Weights of a small GPT-style language model, trained from scratch on English Wikipedia.
Size: 16 layers, width 160, 5 heads of 32, MLP 448 SwiGLU, vocabulary 2312, 5.86M parameters.
Architecture: rotary positions, no biases in attention or MLP.
Training: a variant of Muon for these matrices, 87M tokens, 3762 steps.
MLP neurons of a small language model. Each row is named by its layer, matrix (down: output weights) and neuron, and shows model dimensions 64-159. Each number is 128 + 24 x the weight over its row's rms, rounded and kept within 0 to 255. A neuron's up and down rows have the sign that makes its largest values positive.
After each neuron's rows, "fires before" lists the tokens most often just after its 100 highest values on Wikipedia text that the model never trained on.

L7.down59 [134 139 131  98 162 167 108 149 132 137 143  99 133 185 124 140 126  74 109  87 126 139 160 141 146 143 147  98  73 158 123  88 100 113 106 146 115 119 110 112 145 107 112 126 133 112 137 137 122 166 113 152 138 127 124  93 105 152 132  95 159 154  75 141 132 110 128 161 133 124 108 176 160 151 159  82  99 133 178 149 127 107 153 164 125 119  80  96 141 128 139 119  95 170 186 153]
fires before: ".", ",", " and", ")", "\n"

L8.down350 [169 128 153 137 101 133 116 115 103 149 157 113 122 122 109 164 139 100 134 107 166 129 128  99 118 106 122  91 119 170 161 125 113 112 138 101 113 139 148 119 104  78 127 120 149 131 139 134  95 103 124 147 167  79 130 123 150 124 143 125 120 101 179 163  97 129 114 148 114  84 127 149 125 158 134 129 125 162 162 111 116 113 125 160 113  99  95 145 180 145  92 113 134 107 107 136]
fires before: " |", "\n", " (", "%"

L12.down146 [130 176 174 115 138 122 110  81 125  99 117 112 128 115 114 117  31  96 116 132  88 139 110 105  73  92 131 131 118 141 117 137 109  85 145 131  74 154  64 136 156 123 153 124 133 123 155 122 144 113 132 126 108 138 153 109 112 123 139 138 132 126 118 134 116  79 140 100 135 132 125 135 182 129 131  76 122 136 141 144 149 126 138 128 119  81 117  94 113  97 121 115 118 152 153 101]
fires before: "\n"

L12.down398 [130 129 113  89 124  96 165 115 138 168 115 160 123 149 137  53 136 135 153 172 148 142 120 119 136 125 128 111  65 129 140 133 120 127  95 143  81 104 112  82 127 155 117 115 143 138 139 124  97  82 143  97 109 103 122 156 140 124 101 158 130 106 124 138 146 123 135 146 119 146 135 111 163 127 142 126 136 165 106 122 120 125 153 165 147 170 139 114 104 121  96 125  96 136 109 156]
fires before: ",", ".", " and", ";"

L9.down120 [169 174 139 131 184 107  95 128 149 133 110 139 187 115 141 131 150 152 145 145 152  81 153 107 178 132 173 134 115 154 159 168  77 111 163 147  93  93 150 129 110  77 149 147 133 133 132 150 171 110 131 127 108 136 108 143 109  93 123 113 108 151 120 157 129 139 114 150 101 116 101 142 128 148  91 129 156 139 105 134 137 163 144 137 115 161 122 123 112 137 178 121 139  94 107 110]
fires before: "\n", "ing", "ently", "el", "ed"

L5.down76 [114 132 100 136 138 180  99 160 141 155 145 138 154 172 152 125 151 120 144 115 106 136 109 112 140  85 164 142 119 143 121 147 138 144 167 110 100 131 127 166 138  99 117 153  97 151 159  71 124 126 109 143 117 118 138 143 133 147 112 121 127 127 146 136 157 179 165 112 140 147  73 133 106 124 121 131 158 129 115 126 124 134 135 170 134  88 120 142 107  79 121 140 120 112  98 109]
fires before: "\n", "==", ":", " =="

L7.down70 [125 147 153  91 142 118 150 101 138 131 180 121 133 169 154 117 137 115 136 129 111 146 155 119 173 117  83 133 159 173 138 135 133 104 170 165 143 124 142 163  81 108 148  88 139  76  90 116 124 104 166 132 111 113 130  90 147  97 175 113 111 139 124  90 103 125 125 133 157 134 138 167 110 133 151  58 133 147 144 125 149 112 121 119 146 157 128 134 146 122 148 129 102 112 111  92]
fires before: "\n", "-", "The"

L10.down343 [170 142 120 136 137  74 133 182 110 104 123 163 164 123 116  89 139 108 122 108 125 155 139 131  99 160 131 151 145 144 162 157 176 124 126  95  91 138 115 165  98 145 159 113 107 154 137 133 152  95 135 128 104 105 146 123 109 106 121 108 139 131  74 169 143  74 166 126 108 116 114 173 150 109 167 122 146 196 122 109 126 161 136 140 136 135 148 122 113 108 130 124 143  94 142 135]
fires before: "\n", " The", "0", " It", " In", " She"

L12.down255 [ 93 142  95  92 141 125 126 136 143 171 128 138 127 111 130 152  92 131 138 112 130 113 138 105 111 120 143 139 102 182 141 111 150  95 128 154 124 131 106 162 146 100 157  91 136  88 143 130 111 137 116 135 109 159 120 119  84 122 120 110 154 118  85 174 159 116 176 192 160 104 113 166 140  85 143  98 151 119 172 101 117 141 191 146 122 107 115 110 119 133  98 103 151 131 120 111]
fires before: "\n", " |"

L9.down8 [119 200 144 163 124 151 106 131 138 113 159 136 100 121 129 150 105 103 115 119 145 113  78 152 137 106 142 142  71 150 123  83 130 151 132 146 145 157  91 139 115 134 114 165 127 129 132 154 133  63 137 146 142 109 114 126 129 177 147 151 123 125 120 103 142 145 132  93 104 124 112 140 124 152 142 133 121 102 135 106 126 171 117 160 127  93 133 134 110 164 145 196 116 165 104 117]
fires before: " |", "==", ":", "ion", "s"

L6.down16 [161 108 116 140 143 137 128 137 128 164 136 147 139 137 111 131 141 132 117 112 117  90 145 104  58 134 149  73  97 147 143 185  99 155 125 179 145 149 159  94 143 177 114 140 156 149 126 127 134 123 122 121  98  90  98 120 144 144 176 116 137 135 171 141 106  98 139 139  79 159 115 178 118 161 134 133  93 130 138 132 127 138 107 115 103 126 165 125 108 123 145 156 132 157 130 138]
fires before: " |", "%", ")", " (", ";"

L8.down140 [128  98 118 108 129 143 177 138 123 131  97 100  99 134 180  96 160 125 134 160 132 186  86 143 140 141  96 120  85 133 142  96 112 123 104  86 114 114  93 123 130 137 127 118 112  99  67 160 103 139 152 135  77 144 112 140 110 137  81 115 122 164 139 120 138 150 127 164 110 114 137 133 135 102 134 122 153 100 115 154 162 149 113 138 110 147 102 137 144  91 158 155 115 165 100 129]
fires before: "1", "9", "2", "7", "8", "4"

L13.down258 [ 83 110 166 118 101 123 129 112 172 118 102 130 147 109 115 126 143 130 125 124 144 137 101 162 110 135  95 129 201 126  91 112  75 124 140 123 104 107  98 109  99 130  98 167 135 133 177 173 153 117 164 132 121 155 134 133  87 139 109 117 126 115 122 144 116 151 130 145 165 127 148 160 116 137 105 136 145 139 128 162 126 131 124 123 110 144 139 132 155  99 182 101 144 138 114 169]
fires before: ",", "6", "1", "7", "0", "8"

L12.down58 [124  93  95 119  92 130 128 123 178 125 137 139 129 164 117 106 105 114 134 158 112 124 130 100  95 123 135 135  91 127 138 146 103 131  89 164  96 158 138 128 127 169 129 134 186  68 109 176 103 133 123 148 154  82 106 123 135 158 176 144 135 133 141 131 112 175 146 127 102  82 123 101 154 145 160  99 141 121 160 130 148 147 112 149 101 146 137 110 109  95 155 124 117 166 152 122]
fires before: "0", "1", "3", "as", "2", "4"

L12.down5 [ 91 206 113 104 131  81  46  94 127 116 120 132 146  97 127  81  97 108 150 113 140  94 180  95 119 114 147 167 143 159 145 150 127  76 106 120 113 136 127 133 117 146  88 139 155 154 141 168 128 110 128 145 121 117 116 112 113 139 102 125 153 151 113 154 152 119 132 129 113 101 141 138 137 134 149 122 108  95 135 144 141 147 163 153 150 122  85  98 120 144 175 120 103 133 170 158]
fires before: "|", "\n", "R"

L12.down93 [132 173  95 137 129 169 103 141 126 134 118 104 131  92 146 102 121 110 113 114 131  99 117  94 125  77 112 150 152 111 165 132 107 106 127 116 148 149 128 137 101 192 135 121 136 134 148 119 129 171 144 140 136  88 157 102 122 139 115 126 119 143 112 128 135 160 124 160 110  91 137 122  95 182 150 131 123 123 101  56 118 103  83 122 142 116 114 143 104 127 119 150 110 124 146 151]
fires before: " –", ":", "st", " in", " |", " of"

L7.down172 [144 151 113 118 104 128 111  97 160 164  98 119 161 162  78 120 125 126 104 137 138 111 125 109  78 137 189  93 154 186 135 127 150 159 112 116 139 121 154 118 163 167 134 121 103 154 137 148  75 126 146 133 138 114 110 122 158 120 109 147 108 147  98 147 125 115 170 117  95 115 133 136 147 106 129 135  82 150 160  90 160 158 155 113 162 120  95 131 149  99 146 103 113 141 128 133]
fires before: "\n", " %", " Res", " S", " "

L12.down85 [111 120 130 140 146 124 121 167 131 111  65 125 130  92 119 158 158 155 150 159 101 102 120 127 118 140 151 151  73 111 101  98 105 155 107 139 103  81 100 135 103 127 139 165 118 112 141 122 127 122 166 118 124 153 148 137 114 132 160 116 125 135 142 163 173 130 135 110  73 107 135 101 135 115 131 124 160 128 148 235 121 126 119 153 136 138 158 116 113 150 162  99 111 136 138 131]
fires before: "0", "8", "7", "5", "9"

L10.down274 [131  68 131 121 167 153 127 133 112 134 148 142  92  92 156 137 139 141 172 145 109 126  90 146 101 177 140 152 121 124 128 127 118 173 100 123  79 145 186 160 148 146 152  95 134  94 139 118 104  77 113 124 157 113  94 171 102 133 114 105 114 132 179 123 122 107 137 157 113 132 108 119 150 146  77 112  98 135 142 175 157 102 135 156 140 148 112 145 143 107 126 144 150 163 114 149]
fires before: "1", "0", "2", "3", "ed", "on"

L12.down394 [135 121 175 161 128  84 106 147 122 117 130 154 137 130 135 117 127 146  92 118 147 173  87 142 135 108  57 171 168 204 140 138 120  90 146 132  94 141 119 127 120 128 131 134 123 151 119 143 118 142 129 102 123 136 137  95 167 129 146 103 109  95 161 131 145 127 124 136 126 122 144 121 145 134 122 124 142 136 155 152 102 141 107 135 118 123 127 104 128 114 118 126 144  91 131 154]
fires before: "\n", " It", "-", " The", "|"

L4.down378 [116 128 109 123  94 133 116 106 167 136 162 102 143 164 148 128 100 122 124 133 149 109 116 136 113  92  96 152 128 133 132 157 110 140 150 137 146  85 124 152 125 138 137 128  87 159 121 105 161 118 148 115 128 166 164 123 105 161  83 120 102 151 154 126 162  92 134 146 149  98 146 107 123 152 136 130 128 176 152 162 100 171  92 133 131 134 121 141  83  86 140 129 130 124  84 162]
fires before: "\n", "==", ")"

L8.down384 [146 102 149 146 146  90 109  93 109 123  81 129 148 163  80 103 162 160 130 186 102 140 106 133 141  92 122 159 135 150 140 152 130 135 135  80 147 120 129 171 152  85 155 155 156 168 144 147  97 166 149  97 147 120 126 121 119 148 148 106 102 148 109 114 152 133  97 126 101 118 114 146 164 120 168 133 123 161 143 129 141 128 107 120 106 151 133 110 127 137 149 157 133 116 162 112]
fires before: ":", " |", "\n", " /"

L5.down111 [130 114 126 115  82 114  96 169 180 161 152 128 101 134  80 135 139 109 109 130 118 154 136 124 161 136 143 160  90 105 136 112  99 163 121  94  95 144 144 113 158 106 169 126 158 108  96 114 139 119 150 150 131 139 166 105 127 127 130 139 163 118 128  73 134 160 122 144 126 119 149  96 152 141  96 100 108 124 137 107 112 128 127 201 156  98 115 127 102 152 108 154 124 127 149  93]
fires before: " |", " of", "s", ","

L4.down426 [115 138 104 125 101  91 159 137 159 117  95 129 150 123 152 148 163 143 168 152 100 160 115 159 114 117  83 117 122 110 150 139  85 101 117 162 113 116 146 130 150 144 118 141 109 142 144 138 157 147 207 116 110 155 164  97 122 137 118 155 134 129 141 102 135 142 148 119 107 133 133 112 142  95 131 112 136 125 122 110  86 157 143 181 120 122 112 103 101 129 165 172 144 111 116 145]
fires before: "-", "\n", "="

L9.down82 [142 141 105 161 152 130  77 124 104 157 103 139 133 119 149 165 144 100 107 142 121 177 125 143 135  94 118 104 112 110 153 148 116 159 133 106 119 157 117 139 121 134 136 147 106 115 139 166 117 174 116 133 156 148 180 110 174 129 103 149  99  86 115 128 107  88 119 128 161 134 182 109 115 147 124 133 138 148 157 108 153 121 105 121 126 141 121 166 132 179 105 127 129  93 119 121]
fires before: " |", "ence"

L7.down241 [112 130 116 109 178 122 122  89 147 145  89 148 138  83  88 127 142 133 118 131 145 120 158 110 130 182 159 123 114 102 118 138 193  96 142 147 147 134  70 151 111  97 114  76 128 108 110 127 132 109 103 108 143 138 115 139 172 122 134 110 119 120 138 187 144 143 117  90 124 144 144 109 128 101  83  89 151  96 102 141 147 110 133 127 130 125 112 127 120 158 131 115 127 109 100 148]
fires before: " |", "25", "–", "\n", "5", "7"

L8.down247 [128 131 174 110 126 136 122 117 120 140 191 117  86 130  96 131 143 138 142 157 112 137 115 113 158  65 147 147 146 102  96 119 165 126 124 127 165 123 141 128 132 136 165 131 143 113 166 104 124 133 166 133 109 139 128 114 104  88 123  71 150 120 113  95 112  95  34  86 126 128 120 111 113 146  97 110  98  76 143 163 142 111 104 140 139 149 152 191 151 110 131 138 109 114 180 149]
fires before: " |", ":", "st", " of", "eral"

L7.down27 [151 100  96 122 147  98 101 159 123 170 117 142 128  69 113  90 124 146 139 106 169 127 114 106 133 110 119 128 106 114 170 119 123 125 108 159 131 147 149  82 141 141  92 145 128  91 166 123 113 136 154 107 168 124 125 135 184 154 160 122 144  70 185 166 132 147 126 126 140 127 138 117 123 161 127  85 149 117 178 152 154 147 106 159 120 116 146 142 169 140  92 132  94 145 139 140]
fires before: "\n", " (", ";", ",", "ones"